From a checkpoint of a small transformer trained on Wikipedia.
Size: 22 layers, 4 heads of 64, vocabulary 4089.
Training: a variant of Adam for these matrices, 495M tokens.
MLP neurons of a small language model. Each row is named by its layer, matrix (up: input weights; down: output weights) and neuron, and shows model dimensions 0-191. Each number is 128 + 32 x the weight over its row's rms, rounded and kept within 0 to 255. Numbers have three digits each.
After each neuron's rows, "fires on" lists the tokens most often at its 100 highest values on Wikipedia text that the model never trained on. A number after a token or word is its count.

L19.up1443:090162146108083149114151175132102150088119147130099192150133164111108130142125062199076145121130133074151101139141158147133119193117153076136177127158120110149157095123139140190120145156105076133173095128131059148108119081117184102125075082107175102107149079177057155180127128125138130107144192135136115115124111148122128107099105118158125126169096143127146127153150101111100074203110149129126124090126146169134085175162084129166136168090129170120120043105086125070107124066147123133138182111081044119161167121161190148153123166132105097081079141173116166118137177084107090153
L19.down1443:144131207107003143129106130154130180100135168138104114145139143137135154117106118086134094088077163075112250154136141132113135166117161161140119155110156143192113078133139123095129129132207164152086120080084151141130113112154095150102118144091130171139142146152093086191090139193104075142081121091122124154128086055066108095150130135146142127150161158130128089070144122089105151129155148193138118156160114187082109086102180141117104091162158158120109130108141160131162133155161162119124139141141155105171082097083145137099111096098120126113087132130111149170113072098110148185
fires on: " Be" 18, " Ro" 11, " te" 8, " Ne" 7, " Me" 6, " B" 6

L19.up227:072116083107139162153148145131123110156140125135157125141134184118106147127125108121094114159187095168194153088153108138118104132095100197195126126120152140133127087181097128055099089087128110136161199088158147165116147111184104094139135109069089059105116116068097108134139137134170123110171122156190106079156164067118135149095096097062133068083161116070135144131203128194096120149112125165111104148154158151171136086105110102138105127112176150119172113145166170121173050131126099136126133183176082110113142089111156144071162115174121143129096089169179112121110110138090092137
L19.down227:164099167156139104174113076095085143156074122112184131169098083168110130067102163098072174043136123134085103165118115098143149112158147101145145153069093146117099168132140121169095154137112118173115092131121124185121149156077133146134093088171103092159111147148201106148172113167094124105141172140119171143131147165106038073176152078122122105176113116171127180124147102124133166159132139111103153147104111113141107093106160170069159108139087061159077110121108108117105157189108124145159124119125168192101105124204130134159088071056127187144136135117166109135121159142132173124
fires on: " col" 28, " Col" 13, "ol" 7, " O" 5

L4.up1297:133128160144156111153125140099144164136136206093124159122143189067149108112094113108084189161123127074117169120114191144161121109138182158072141147112105127110100109155019123036170142171112106121151103142132077126156135126127160133142169080114153175099077117127130195142109112136144132120163121123149098128140135168155148049097150107131189135104052150086098121121191128140137153105224119161050113106115126076072152143154085153178127123125121079144130098131127043138101164178117164138138132120133126168112144170138146132169108086119098118110108122193118147124133123088127104120
L4.down1297:143105117120053117118148129123156125102114158152155158133097162148123129151123132140131061142156180157127155123166078131051156137139085168195108129156140103198132144108202132153131174113166195142083092068109146148065144159115130116096128139097151075119195134142165120043138147145117133087149112149120172071083122083061119145148118101111098131124193113141119133138148162123128106162037156113201185164093111187183076120133137135120172125163109168076084140102130204156078114085163094097104099112108113096138083099140098104089131152090133129140122114104154139127143156138119128131
fires on: " in" 25, "The" 12, " life" 8, "the" 6

L19.up622:114115138108154113098140117143095125087156137136131178123140209090137145125079132171092107095091096162139105148151139108100174127098156168104122188140172119156107153133121156115137143172093119070177197177162115173079101128190126143071185100126097124100164115176126164153085103133071132119160191133082132159111156111121121115081071121124125164140051135105167178096120071170159100184117149164085179144122180089091117094149159120137163104103149122117078071141112102052199210067178093120164113141106085147127104107115132154150120167121087148104105120119126129130116146113128127081
L19.down622:110106098136085145110096170101149157110098133186167104128178088109150165178130143157178151128069156138126088108116134102156125182092134115137114159096149139096106130148063107124120128168117125064106076147111094143102169152138059157087162116169070129094148119123140131119179161121152086208120093105163143157092131182105156103157225136135132125120189121132135129130151097090165140117108145171160049112089105071059135154149119124102134091084142077088165192102119213176114125127139102118093137119139144137178136161110079149102136112118095103164142155105135134124128100206088090189
fires on: " He" 16, "e" 14, "y" 10, " Be" 10

L4.up1163:131149114146110129132092111103096166098117092056167178109143146123152159185085107102088058139132129164187120126154142158134108210138121123153145204188123082180130115135058216153187153155114099077161136079206092184081115098190124108120100090155145162123090114130134163190180158144141167157127121130176111070090139145120098150125110130111058132132136123069137117108154135165139143170085096149083112047156085127151110147124093171139135126168144120166111093109106111154118165078077105131107132147118109140083122128123118153149102133155149144102120102080156173094099081138135129117
L4.down1163:088071131167085137143091051123129053108143148125132130118094124071139104099080120129117168084151107098180136099158134093113145163145107159078099079129150123135161197077139149148215180130125126147134085161144107114118129144111139138088152139131103144151122133125087175109147124144119210137117114096096121125135144174158098060130128155161170107072140191159107102143138133066108162109120149202115097096148149140129195103074109150196146150165149095142156079132072139205123100161072153099155084105152115154090153127158185095096103139156056128151136135106125114131155073156173125147
fires on: "on" 20, "ure" 17, "s" 14, "an" 13, "ed" 10

L18.up1240:107163129122149102114156130171129102192108068136147160108157173116121174108136155178137115132120123110120123155119108110115127117128120121102077135133145156150117148087137098154022114144117140105118103120210077158123167075108141116184150105103178217117104165120164165215121112111126145053189105074152203131187159145169083131088131142103155127135097167105126054119170103121101047140149151152088081084130104142130139102186121092150123118138116171116057159150187105126146168147144107125109121074123106145154122139104143168115108160169199111130141102110130139130127176081149138084
L18.down1240:092178105089138197120121079157153184126122183103137108069103088093119104172120152105109127126081138097087130112124151184146131148175159180070114084149101110126079178161126164108068115079138119136161145117068083083113125079137130086111142130136134108110057111168136127143169098149157136116160097210134120180183163162090144147120129138165116080142122138156162101146180133077102128169228129122064152134123121101090155159113111125141109201112116125147096089088082141140158122122101139176185137158136137191139131088151128097109144101099151111156106123104036129141111090118165165155
fires on: ", and" 24, "," 10, ", as" 8, " and" 7, ")" 6, "s," 6

L18.up968:191046064075114091131158056154095157173120152144150162058115085143110124138117138164119154101139086133115144057121155183125142115104136147141153193149091103162138097104158129101091127127112141153160145149152181091159126102140123176129132083118087132137146159195098139154139096116101099083155063091204124189124155114198118145127180082145140116094110173111115138128137129133161126109124133197121115100151115124069149169105030134162128119138147098109162082092131123141101093110151161114142126159157075096143109076126087203151090138149156116147082058117087127111140078149130131124
L18.down968:089112144148102090109128171106144097093155097146152133205108205143130120186111130161202086141114112107113117129109123139149116083150142130111117131094120148208135131113148136105169145115183080148174173209136117093147070162104169102147147165107189085080106068150175145131101143126114126099128148137142153176118078102141127115139053142106148123114129089166146099134135154098092135138126087207134173115123116187204095098143159157140129132133121116119105150083125140115093105148144066130113189158096169087115128128152069085136151125154173073090042142145096092113135137124051153079
fires on: ") | " 26, " | " 18, "; D" 10, "; R" 6, " M" 5, " (" 5

L4.up1407:112154165091112082082099090143112093174087133197158138069129112115113070148125155096149103155132087116106125082108132120117153168101103146161163147114114166159090124190128138169091116120097141120125118128133099136155100125117175086143168131109087174181144102157143158151142113113143115089161141121115136112106204208174060148177158186108128085165164084069118094114144088098139084086131163167172150083183114116168155130130113218113164174164067040094109105109179094111098137160139094132184102152100129118114111077151151152125106123154133144155082099116155113167143183102118148087
L4.down1407:149125091165111179117128106073094114119165103141092118112092104127092099152110163106135125147140101118102122142085133157122148145126095096110160122162176198172116117133078072120158136178168136133121088134158115175138126115107139156128133128108046111151137153092097173118102208084099115207157080102098136146134138104187167131110146178143172103174101131104096099063140128082145080085121141163157185061119124115151134118083153099159136130127111072055163087094150143103152158044212168096111130106123139149177146131116164191200116111092174140149128176118116131163149159140152090091
fires on: "h" 22, "a" 14, " and" 12, " or" 9, "'s" 8, " a" 6

L4.up1282:196154139137130142172117086196063115160137096161135156033169065110123119095061118109142118120157088115157151155134190137126110175150096156146146148141127153179097176132126193099157096179131098101088135097149082079135155073136099123138118107148108135118091131132133146140127109160196105132082100089144111155087117141198073182106133116133108110149098100115152132069148094087092088117165128122069113111136086182158159101120185180112165206167182146165090104139064082112142137162160145108095079116178116141127152137139209159143105101140150131100146128154130139110141096099129124139
L4.down1282:083138148092141169122128097096140128136142119118049143097123174111060101127134157122130097118145132111106086108100106116158120089185118134120124114133145078143124113088153136108170058151051119126148114126107140150120120109165073091113152129126155120115154160158175125114064092122095126153136231085130215127121100101106151144157172151151168053121140101149112113128167083126179115139118133156187094136157169170147162190132138128121096075157146159180114162199119138078077121168120084187159128185120080110173152092123126101080149167095109186147170124106129159048105144126082156144
fires on: "ed" 35, "s" 32, "ing" 18, "med" 4

L4.up499:136142143131130133101123075153155097155100121090173171124164106130133173118154095143156090120121085160129104123058195091149105136158209082098175121210107065114118161105066104190155125138144104110130113110147144150105122153149087142115084166105124177073166158143149185230159120182097127110094185160130084117158125113158142059117094121123162160132146116104140145155179124155172141114127167154099176055130137113127107134132163109129105131133129111137116081048132091104071145103087123131146073185126141122109142058143117143142092110140157106133118067129181094172158075104140143117
L4.down499:125180172162121193120150079090153082110173097158074123139152120152122147171152076077083092137135079061139144131141115129125077111187111149072179119136142136143098109144187094172076102202186138099141117073126113131098140118129111130105107172113201111127091136088082082098129075108138112128217156114101124140141126110146115096146177155157159140086102136142129138100106082107036156137198108120190151124163116130144170165157138137121149136146114122109166116120118161146098112166106129132103143126152180127152140113099158133077121152089169094164110205085140138119086067106078176141
fires on: "s" 21, " ===" 17, " =" 9, "s," 8, " arr" 8, "in" 7

L4.up1491:168117093178110130119099116127089092130123167139198156100141076098128143138096167142079106158132084183170132150064192202121114156171101121153126194128153142146081136094183161137155102110118117156122130189150075093160190096195123093142163124148112145090143102136078175114105157124112084110140125095048109186195147138133122131103160108074076162079139099127140165104149127174113132110131093123120165064072145139112108154172095105166137067102143069111137162107107134145112094133121115068157139133150092169135132123127100192127088145102151133088083110164085147080065114124133141098
L4.down1491:098100138126172091121172115191155109151116150034128179084124052103172154129080179109093152119074154159104078199141135108101124153129102114135134161137141096122090094157134075155140148148113139132098146095179148095090148132166096137160152151153145135104158076187143106147102094150163126094129149079098193144136124121143088179084115084084105128115123049168121228147109148131051138116128143118161119103083130098120183095124132115110176111120116113106125133076187207127131132141114063131147129157142164136079128227139150129114167125126148145172119090147110138126103122170123107115
fires on: "re" 25, " =" 11, ")," 11, ", while" 9, "out" 6, "our" 5

L16.up935:130093176124118149137233086168092111186068128126135187133134122143091144112140072127159131056134107137129127161118112154104149166168102033168136133170187138140136181115187159086110123158126142120174089084199153118066145171144116142185101114195170182165079123135125128134201137133100155114140105118126152082131098123091172152122131147137115074134102141115124112085092105175144087115155142145037094070127158089146132099158147094168116180110125149124113114147100129132156111074150190070119130089157106051108098108138144129126128128150089115134127147096131087101120135130130147116
L16.down935:191092142137131192119117136181107130130158131176131191113158162120130103131131139119157143161160124171140158104090141120077095118133104134170071102126122158163133151038058112133143105131139167096167151145109154121112031075140127158079149107118077163137137148165135125091115145095118146099091104100145181193157170099150186162175125116111139114128103148120078131161153125106118138162125135071156118156068106114134184089079125109119111154107109136132072084151131117214144133122151108146085167128146061042200150082137154068076151132156156144179093117112101158113127085136131101163
fires on: "ing" 32, ":" 10, "on" 5, "y" 5, "ed" 5, "es" 4

L19.up55:167106142099101148090159081213105168131128183160122148142120165071143155109076144130134147145106135173120131101111146176102155121134140127175126141100151140110128109132130142084115102144121132125135040106166136127159115093098184140095166089159138166108142120164093164135141175102119118136127148111117141161095117121117172113094107118153092208131112150136183151150119067168084082195080109197165145127033148092124091147140123076123122204060096115123232118111117130085157130134147121153133213125111081145086153115101112179106071160154092111143120099153089156125134142078125100161
L19.down55:108102086180157187095112156093140145088203144178164127057146132167171124157190163089131061127082155151116177093132154098158188100091082134122068163118169086068099134135101121127106061136125113111109166123135077121110173168092102153072105104107138161107125158185137091155187087109151141103191136132122159145113101159090098211164106096087156103114123136105167175094167089123134131116139104145136122089125134195119099120128181113165103116114150126133149159140057186146184172137106116096116175157110116139117100157073138077127103119148119090127066158136126120157113119150102128143
fires on: " Me" 12, " Re" 11, " e" 10, " Be" 7, "se" 7, "ne" 6

L4.up1215:154135121115184103102148082138110114173101112036122120120181126117093113125196132158074136078126108095109125116134115103130127168123168129152172185145134127120114098150129159143155106168072076136191110116129082129179095151156224164173189088193164107119089106133107149145147124113122183106155145125128133142111089156163134141149100111149131131114067129166110087165089097116110099142168112140179061130095137079072115099136122107165124113117174067163100107140137114116174158133154160141240144075139098120166166089112179145186101083149137146144128135145096167089137121139080081099
L4.down1215:112082130127083144109118113136163116096123112156102130123111156136161174172131167120107130145146105105095125137109104126171082146107150096096131106195100151091087118129142123141115169056141118187173127108121125099040148181100160102144137038158143134110126143135060122104081109131141061145136187134159142088146126126102167215103143193134132087097157170164117156125159118132169156129074131171146199140144164060138184118153193156159173148074098120104202100118143131121096125085182101151113110123087146108120144106095075116103129180054151095144133151091120104168114098178137125093
fires on: "am" 20, " al" 16, "S" 14, "Al" 9, " Al" 7

L16.up564:192089191159106092170116123111094144161123125146128132102124159148073085140159213142083121093093116123130153160122117108121168156089084057157144127137133065150145171163123137118122112100148092154165077123107149147115129152140132150134078107123127095066150092125076171062169129107148075087167109135148151120108095178157128181092114094130099147122075132132090081177145132186141103124209128151050092158084173086090094131161138145114175142110094149214181080108138145119132138152107172112134131106204142105102147068121175139115119173121148169142121104112103144111139119147114149059
L16.down564:117150095164123100198100139123128131081147141037143168095108114137133146150165120108144093139169088072170163143127123148072150149158115117133052186106121109146133150107071150130120144109104133094150108117127095129106097173150098118178167112134122134134181125107192090113150099145160122099113142142131113049143125092097173119162137083060168147149173099163130203080121160160102107117110045094140116109067121162100169191141119147145109155132123103126113132148165141126160101121086108167149121139156148141130153103137033151218181113128087092092124105132138212189114082139119150104
fires on: "O" 26, " | ." 10, " St" 5, "D" 4, " Con" 4, " L" 4

L4.up1151:119110083135138125101165128138071108169101119132180187141163126135112160136094122133062111175159142167093168099080170119117154111137044104145119204129125123125102136115092151157113126123079117076153119140216091153136125131150162110174130089130126159070110129252108190193138080119139092081183072131112154147149136151178159123126163085158112119126126123150110131145141089145145107161123126200066124108090123102093147089164103130152118151109146108093118159099109115137125138142089135128161117136167089113139204099160119166130096099137160108105013121152095117103088135099101158135
L4.down1151:111107127124121097124134141137154140165102151143119161119206124100116134107078173187070152182144118158148164131098154091108138095117102102079049146126172072088107081093116102152140120159138183130082099136132128158090151205143089147161138080148050109075134145231107211088149111161138109106151137114108116121124090176182156204176093157143103178138071151141134142105122085143099143151095129170154092081139087105110132098192141146150137131116172140111117136135131128098118157141164124111108160143136147098069062075111132091191130090121128102105127149155150097116139176121100082108
fires on: "re" 97

L4.up187:232172117128213124152166094140099120080112139073133133060130127130098119125152155115120099083139087148117144178143181140147089112141133074108164119145111129095088072192149141145154153169126115105149177138139102182096094109157189110168169141125189137098093155107119197112151108141183116114144046112125119092118124113110046119160097118063119092178124181088115139097178088087114095109167120155075137087177108128133126136143128145139135151108129144185124164139120054123118072128102180141107104151125101149118116163086153179125135126165154060109091119099079146090116136107124131137
L4.down187:090097118094111140080077136084130108112109138138122153128132147207044089134127093115143160125155086104105114155192153142111108095075150180136146151192149162114133142120150146112194156134108121127102166093091145130143151128137100119136143048136105107126175092132086111112149110193143100116140126208137142128106151170113107163144078163157168125133153114069117156125167115120158117153131108103106117192139164166165107177111120094142137170076183130068175128145161126105081136146161217074119132135151119101174077099097124060107166103087079172099108081069158189092097130112102095142
fires on: "0" 19, "ed" 16, "ing" 14, "00" 11, "ations" 10, "1" 6

L4.up1251:143157122167151110102119120105125077110144135124132148124168034100132106142140202163105100128081150155150164182095145144141155167071152069177164142105141089116082099113129101124110120166091115127117146130153133104153141190104155046165133136170149152126168106112118130062122117124130085125135128114151140105167112190154130117108173163193104102165092152143116100146176123113087092151121165177096155088184148133123168105171165125136008094166170136140136134056099109108092106159132172115132105087207151154081079151116123160148171125134175157136092121140083079093134144123079092130
L4.down1251:092146114135119167108156102145149124150118076159166045115162174145180118096112176119138142055090140156106142158103141110113131086144100085112057100090126141154118128086084112194102153215153216154179157120134166097117163144161121154139194108088105100080136074094111160110089115102099107133115186142143154106125127156137179113100121118177124153154160147110136153127077143140054081110165173132109142126183064186093118131062148120073146137124163114129137128086147152151112141124135190133185141109173165136103125045075145109125155124137132111151111166104182104089134142116153130106
fires on: "u" 20, "ur" 13, "z" 9, " var" 7, "r" 7, "us" 7

L18.up251:245120126152098142139133088168102123152107213128147137103117176103160122096135157101101152175096120146075120139109196192109175118176088106131161136156104146104133147205124124110102131150122078069123126106146123153136157051145159118144154110137139135120105091127118148181111110179106156142120130117134111101102113146165085121103105090052071131140099121033147147118154097167138152216196109125142130099140147103106148149150099182139140089101119191135140063156098089076148116140099134121104150096153180094145161145118185187121121096186095103127122149120085124134119124140142084162
L18.down251:112161121149164128080148152114179155138118124158113060145157105124082144103153111119080098099162178136124133201105134054077087074089115130093159133142132132104114119137157077154169113044149186170114130122174152145098075167122110082158145125147163100142135095155167114132165114157170082143133161116124135140169169079153088133158078177139154126184153114182123142180140093123105125083129144089151140153177135166122104072091115136129087163112150077124096158069078159137074125121113156106144130144167090137123106145225145087126162143131119116113173164087171068047157119088108145104
fires on: " | " 24, " in" 20, "ing" 8

L4.up940:137139140129108104168108071160146135145121075145175157099119174098128124101137143088120156127107089143200139139104145204114160148115069064087104124089167141136129101091156187132124145140093118132199117127158166120139108122130135133141129134107159092138139101092170146106103082146095147076116124119040058152146173144098119083122091175137188154131143101079081126150137106104198132112131183138161092107114085132155156125172137109128143132080086091121156144086153101121129120153101139153132066141117201101123167090101252173144094124143132158149145067158149130129191093141072139178
L4.down940:173116129085082140161115137121130158116120127196145113144128100154063133073056095108078162095181099144051145099149072071156147137142101135160126097104095143121097079067181127138099153085146112118173131143135125072109070170148145131131102147118176135123051163158157128098096108130126106150121147101109085167130175109138128127121169120098116210227064114165144121162112159123154158102124149108157105108089103139147140169146158131117221130153139141149152162141137102149085105152145097126159099146150181156146141123081181106127099129112126091123124151156114104101135062160068128213
fires on: " of" 17, "er" 10, "ith" 8, "ular" 7, " number of" 7, "th" 6

L4.up891:200138101176082066163167156082103137126133088133127168137176158086132155110159095127128080138157088127125148152126138171168070146103096133092098128151136105104093145135141139129123133152094071078121079158194078164130178144154132115129067059089174164103125100127151163128133136117160176095118144116113051135095106116134072102091142097127096123177092125138135116136204092092136159086092064136116131094179154152197122114204106104131180157114107148171108158116098098102093122086105073161150159109133146159120119173143106183163146153155198118107120142164080149097158079134100152088
L4.down891:098164139189152133073154114098109097112141200118142088104115092076162170140109172096098157150104130123146028035174160159096154088163102142166146196096058127158127128090114143125125112110128144160107112107141143070132111104205134157108088106174098124148136100148073146113117127199113066135114148150149137152115109139105121131082106161140156073145204115080089094123166125079146149084173109090076126109181142131148156124125181137147175141152106071076091166107147117129143158182152094112183157175151098152146168125105139107121096105119113128159174122125103145120113136117162110178
fires on: "es" 16, "ed" 11, "s" 9, "ing" 8, "edy" 6

L4.up563:173151065132100094121229114107100116158058117142170162107138161123083138167136125150077058180132133144175138106094098148080151118152103106168103182190133133116099147158083106115133132098074156117115073145209092145122100119168134081181158130089096144082121073183122134094157090113123122086125118135162160147126182139165124161178177108146108139152111150114140139144097120130183095182100100193107133099099164126118093156160106148150131116145099108100161190124090119098130158138080136094105118135181093132118141121107112138088068173105098119127050135168086090066096164119095134122
L4.down563:220101113153148087098183130127088138151082103088159143121154171104053114110155146127104068187147106164198136159133099105095157093139082111119164167208140079102119153142093133132121137140096179080101084128205095138121137173121132114190145147072087123105151100166132150092171088135123118063113133135137162139124184088103095192131118114136064160152142147145162157112119108153138092183129134154107125054162176149129108136148107153152168176097177126100149130110084073098143137154116133110095106116178117116075122110105112126089108114129169143111092111135206082109119127129103179085
fires on: "re" 46, "ure" 24, "che" 8, " pre" 4

L18.up204:155146117095146083166187142123094125182097195157165164103152129150110109057148146156109105068184108109077133202117129160095109159165115054088142116128154115150126141124137148116131149076118132134161149140128146174116129109093157150208128102118175113145129113122101197190139127157161099113143170133102159131134117162161105142074171114153067167117096097075134060145167141140146132128160135131040118113113133128132128098101141150171145191112077133137095076087115098079136098093120128092152120084126170102070181126063151129111141138189126102152141068121091114163086145123131044106
L18.down204:164110166119095085126147177074142154167136118134115092124181073134186107154103196145118070130139124100157185173150116149136157106120102145097135123128121098076144108115118132165124132140165162108144132102103074173109095108128091133058138088114139147168130098164079126147124053083124179131185105128192088137148137092131153143159143095114087119105143147174143083112152182168135137121146118105127109139125104036146085133105170147144099235068121109131089124104153103148188133171048139095131164126175040110139165151111127104109119082133132148166160165080167095086159168124139132127
fires on: "ed" 48, "s" 17, "| " 8, "ing" 7, " is" 5

L4.up59:158139086104127104100131070163125175180118174124120143117153088118123170123179094147094127142172127182122119130125101119156099187160132103114155188144193132117106095146106128128150086131155074081110125129165098136118116156119146139147164135093107119164117152169120144136083152113090089144192138110118101131178125158170109158068067151093129129181086106124115131117139099125094161193148170157076119122121195083143121100171165127179086113096175101125081088102192078108064100087100132110199106083184119140173131132169152211165148101100158114097139110123087133135115149140107086030
L4.down59:156188101122155082119129166055099119122050072145126172112137137124125117142091112137169119121123218097168085177204138113098114108121142195125101173140089112143115105140134114150131112137120108107121164179126108109156061139160170104056131123130092132126124144133154101146099145096103143130180132131155107125125122109127091193117121103178063207101147106110155120152136089080053115127143148163124091110119119124156143168113151121080201157069116118127125098126140165114147105149192043106128147211114178076170140110122086104122135090124184137134166144129166082168090141085099114126
fires on: "h" 38, "i" 22, " al" 10, " de" 9, "am" 5, " Kh" 4

L16.up91:147083116108123120146163102126139088214144197113120174133140185125124169069113119132142137130135091157118141078142177092076105089142098112158145138159161133114108130117125147180099073058114150101132081105137163124176160163116109156139155135122151172061132172169145163177125174160094121057077164157112129043098141188160148140060119118152112119120120117074121129114117125138111115102129150138096155132169136145072117122112078111127045078090135138120167068062157134146109152149180088132177103108088107153149136136113137106153166107196113135143127110167132133164085149089079056091
L16.down91:099054121110131112110142142166135163129124146141089051130147132113130136131160185116121124070143163124121105134117157120159139122098090134094098169174162123102116148095174094146157154148119100077133135108164056101101098154115170131115125128143112099164144119077138096069122144092149119123133101171183093201106086191088139149169123111157134087107107126151151132194029146087179176128096096171083080140140184189132175134120085135166154160137118052166089185146107104170135131114130149100141137186169159124150106140144123161164059116150168112109152152044127141133136074091116146174
fires on: ", " 23, " " 11, " the " 8, "'s " 5, " In " 4, " C" 4

L19.up978:093144137117117156157121153133128119130133135179180153096124196054054151079108126120025110165136096195119133178099091124053164190146165167129089099122133065110100140177124141123110134086119156147192133113099108168090137152169139162081096106161109154110190082164122081104145062100054105108129127155155113166112124139105111175164120115173175142133122131140135107104200077154109118173113141173067110096094124146125115100155136139161136136138122092109049164129093122182123115078104128158155135116123095121141092109160117084077083113109131106126082140143105163166143176123129137117
L19.down978:104114108175146111161108169149132185105158142144159127136145047184139135169124141153132155134126141177098086104165150168157146095103138095117199137143155117083137110075193107146178193143071135073101122139141157106098099106094088112113148145132103110152087144141139108185119144191134089171139123103146119123138116068124183141173151083117093132109152107125064077156053144079124047094116138117158146187119164174141137170146163098083135095107151146152154106086078156116133177105141136136132137135157153141126141132134166150177127118113142103130174110082141074065129050071056165148
fires on: "e" 28, " We" 11, " Be" 10, "ing" 7, "be" 4

L19.up715:112102115093148142102114079137138125117157176126129138157182138111165139130163113106074168121099121121141098151102215080091087115140119096147175156171187128081136125100076147112142106086109179102136122101132124099098109123201126093143127128103146182118161092145133172234166121179094144125157198099109121089148208213112139111143108164136196171179097117139070105128154182191119107119112188148140104103159118085125131156092125108112097105128137075184085194091139122090175141133108123164141128141136110112073124158111162154143153153168154132123132115124132102158093093102065089140
L19.down715:113100153104145101153160152136114111115187154157122126142103088146065126116144196141149148119143097120138225111189118146135178125132107127114087135134055149190156153153143172192093113157174093104108096117129080155131133100131149164091126145125129078139150082131127065086140190123142153095151059140094088116140125138132149144147139155108093108101137156081145164138111082113060087110117087122217161157185127092142167093147115147131103134121077110108132146118119120151164093191114079071148067065156117143112105139161130111107105121124222130163101161123123147130126076082191169078
fires on: " in " 15, " for" 10, " ex" 10, " =" 10, "in" 6, "In " 6

L16.up224:129154166126142117153071111160040165126108129182190157082110160040084081134075164132130131122136079133182142096126151115093101182175105159180182101104117117151144119141055137137126097064107107104133123116107106117167142144123089111137125140160154108147176131119170126116104091117111132125158176082064143154120169127076111121107173128134149185148095093074105099192121090178172154115127134142145134104105086090146141116176135193139066122101094194118076127146124129127110082185077103171131079130146094110186119152080177124106108175174151101111165095114117113149148170106150113142
L16.down224:122090123185125138160116098077160146096133086122128131079145124117104135168095108136111143164157153076137122107177127088073149113155092101121086102124126107111095210095117126128071064115108129073145140079248084149065116172087122114152107081125122152106178153149148147164166166149150124102068113086187136120146167072155121178103131142117131168191161157127094156154119120129154151139127130069127081160116138110138106126110103144114137070163127114081150114154145147152163165136133178152110134072097122172109201143191092087118128106154158136185143128094173109104208113123170164094
fires on: " and" 32, " h" 6, "th" 6, " of" 6, " such" 5, " same" 4

L4.up298:111165120110175120116109081134152059157157124162117131053129097102117163103141116075117131144210139144144133055133154143102131161061150139105146172140088131107123109169127115139103147114164091080140112149236126109108144160103135152152125142134133119138157061184131107091134156088154135100140174137127134167110158117180041125146088141107129165132132105118180117090141119066156152087101117167149081038127059108079186145151136171143146153125207182091125111140107162143128172161135074091161143074150112111130145097117140177102186133122162083119064115155153131148132123121156130103
L4.down298:104075155160124155095131094108158083128178123164104126080110041178088188112111199127105155158179121120173145074169176088161167135106162106105133095081104155051101114148156109079134121152128078153107046134147133103135135144138142138147163160166123106194186131109158163099140154166074061147118103115097124143119134131182121080173162116114132160117101173113101143134132103101152130122084098111120166094105120084114178145117166133132124130140126072104141106140121096150131135100108180103187179134110137089161162142102087054137150165178101175106103080140183111110120195072128130129
fires on: " or" 14, "h" 9, " men" 8, " e" 8, " t" 6, "omen" 5

L16.up1078:136150134161134130233136163126132126117150080162121203153156131108124134196118113127077089146094111085134175107131095098106123104146075063156114112124150096117163133144096187144103134131133093157144100063132119138121143146126161146124094090180137132136127085128071162152103170128153147200197155097167094115175155114109162187122168108079068120194097139143164119188136075133146096127098115165122076065093090118119164141127112154132074129164099081200173117084088095119076098168107155123092133157116120070063132134125131149162106199126119135130112158085157122127095128118092111141
L16.down1078:117141083159162132118111135154141163176146130151149140109152095141111106090151142096161155061138143136166172130122100062083147107130185125169130131107074155146116151110117130173208136058155148129145183095093143166111162106137184069135088091094091124136127119094127109166106151128164132136121087198071114189137103091066167113119112076108125189128180187130131086102150161155126159140042140099107142076133145171178170137144116061120121125161138173120141106167114089113110146104149116104123105119133079130215159078081176060134106152123116127143155103057130087122118128104099165113
fires on: "on" 17, "an" 11, "ear" 8, "b" 8, "ob" 6, "oy" 5

L16.up983:108112149128078097102096070179081099203117174123097141111170123085097125124111159140155217151114103168167139129157104123132143122101160127107076125202161108120161068096129157137144124122105114103135146078156128175119147110144129155085161075090128119199135093119177112138136129158075072111159159146145135102151101142156099122103111127080178169166135184145165102110136122137073115217197123149099098146104176057126115144121122145180110125054120145112140100154169063136123163101168115099148082153102071143151089123102174149156128142125103157111109046151137156128193124096155117112
L16.down983:144107101139099065134113137137182186130144119116139176161141091107153118152112168104156133167135106100149141122113106150191155145098121104139119194068105140157137081097110083152161125147194121127126133100115058119111165163120155053151081110095188127125122118146102098131095069105137196134186070156123104143137126115087168118154157152146171123141153105100113077167158059101130062120092106160102092142154065061104194144142100161130185151121106177122173120130106141111104099144182110135145146159112154142156130105145164130088170075072152112167157173112125052194143129129067146092
fires on: " h" 16, "a" 10, " exp" 9, " col" 8, " ch" 8

L19.up840:138110112099096062146114151157050133134148129089115117078182069183109144181162120093121146120146135159175158151119165140119116144174165133143179181170166151150124128122177126150128143130092109107132053089126182137157095108128126090148125117108113157105119142144124128146124095114133161170087128162090127081170176133083098123172133180166144204132171161115107088191159107106197107059091141127112166147145087118130142137088169129070073114095121175101121081091150114105183159091072171122114127144120063146075140088152129184143137139093130096094117116096155157104112135069089091056
L19.down840:101139104089134145081170122138205086106073087169206132179064147131137084080148146145073161130108118129087156076146127109143115123123182161129106121098088107130132156122103153127114110148120133122141093135172111121105170166144151186115161130187126096145146151092128071115104132124108147141197147102158161138111070165138131086088129113130057119126102113169119144073110082210080140165121119123131117109192174100142071080178121119196127119128159079169116162157122148168103153156151134147150099117106134093156106131104121116117035101083073159098178115170154136161086117189161109165
fires on: "ic" 41, " large" 10, " N" 6, "ide" 4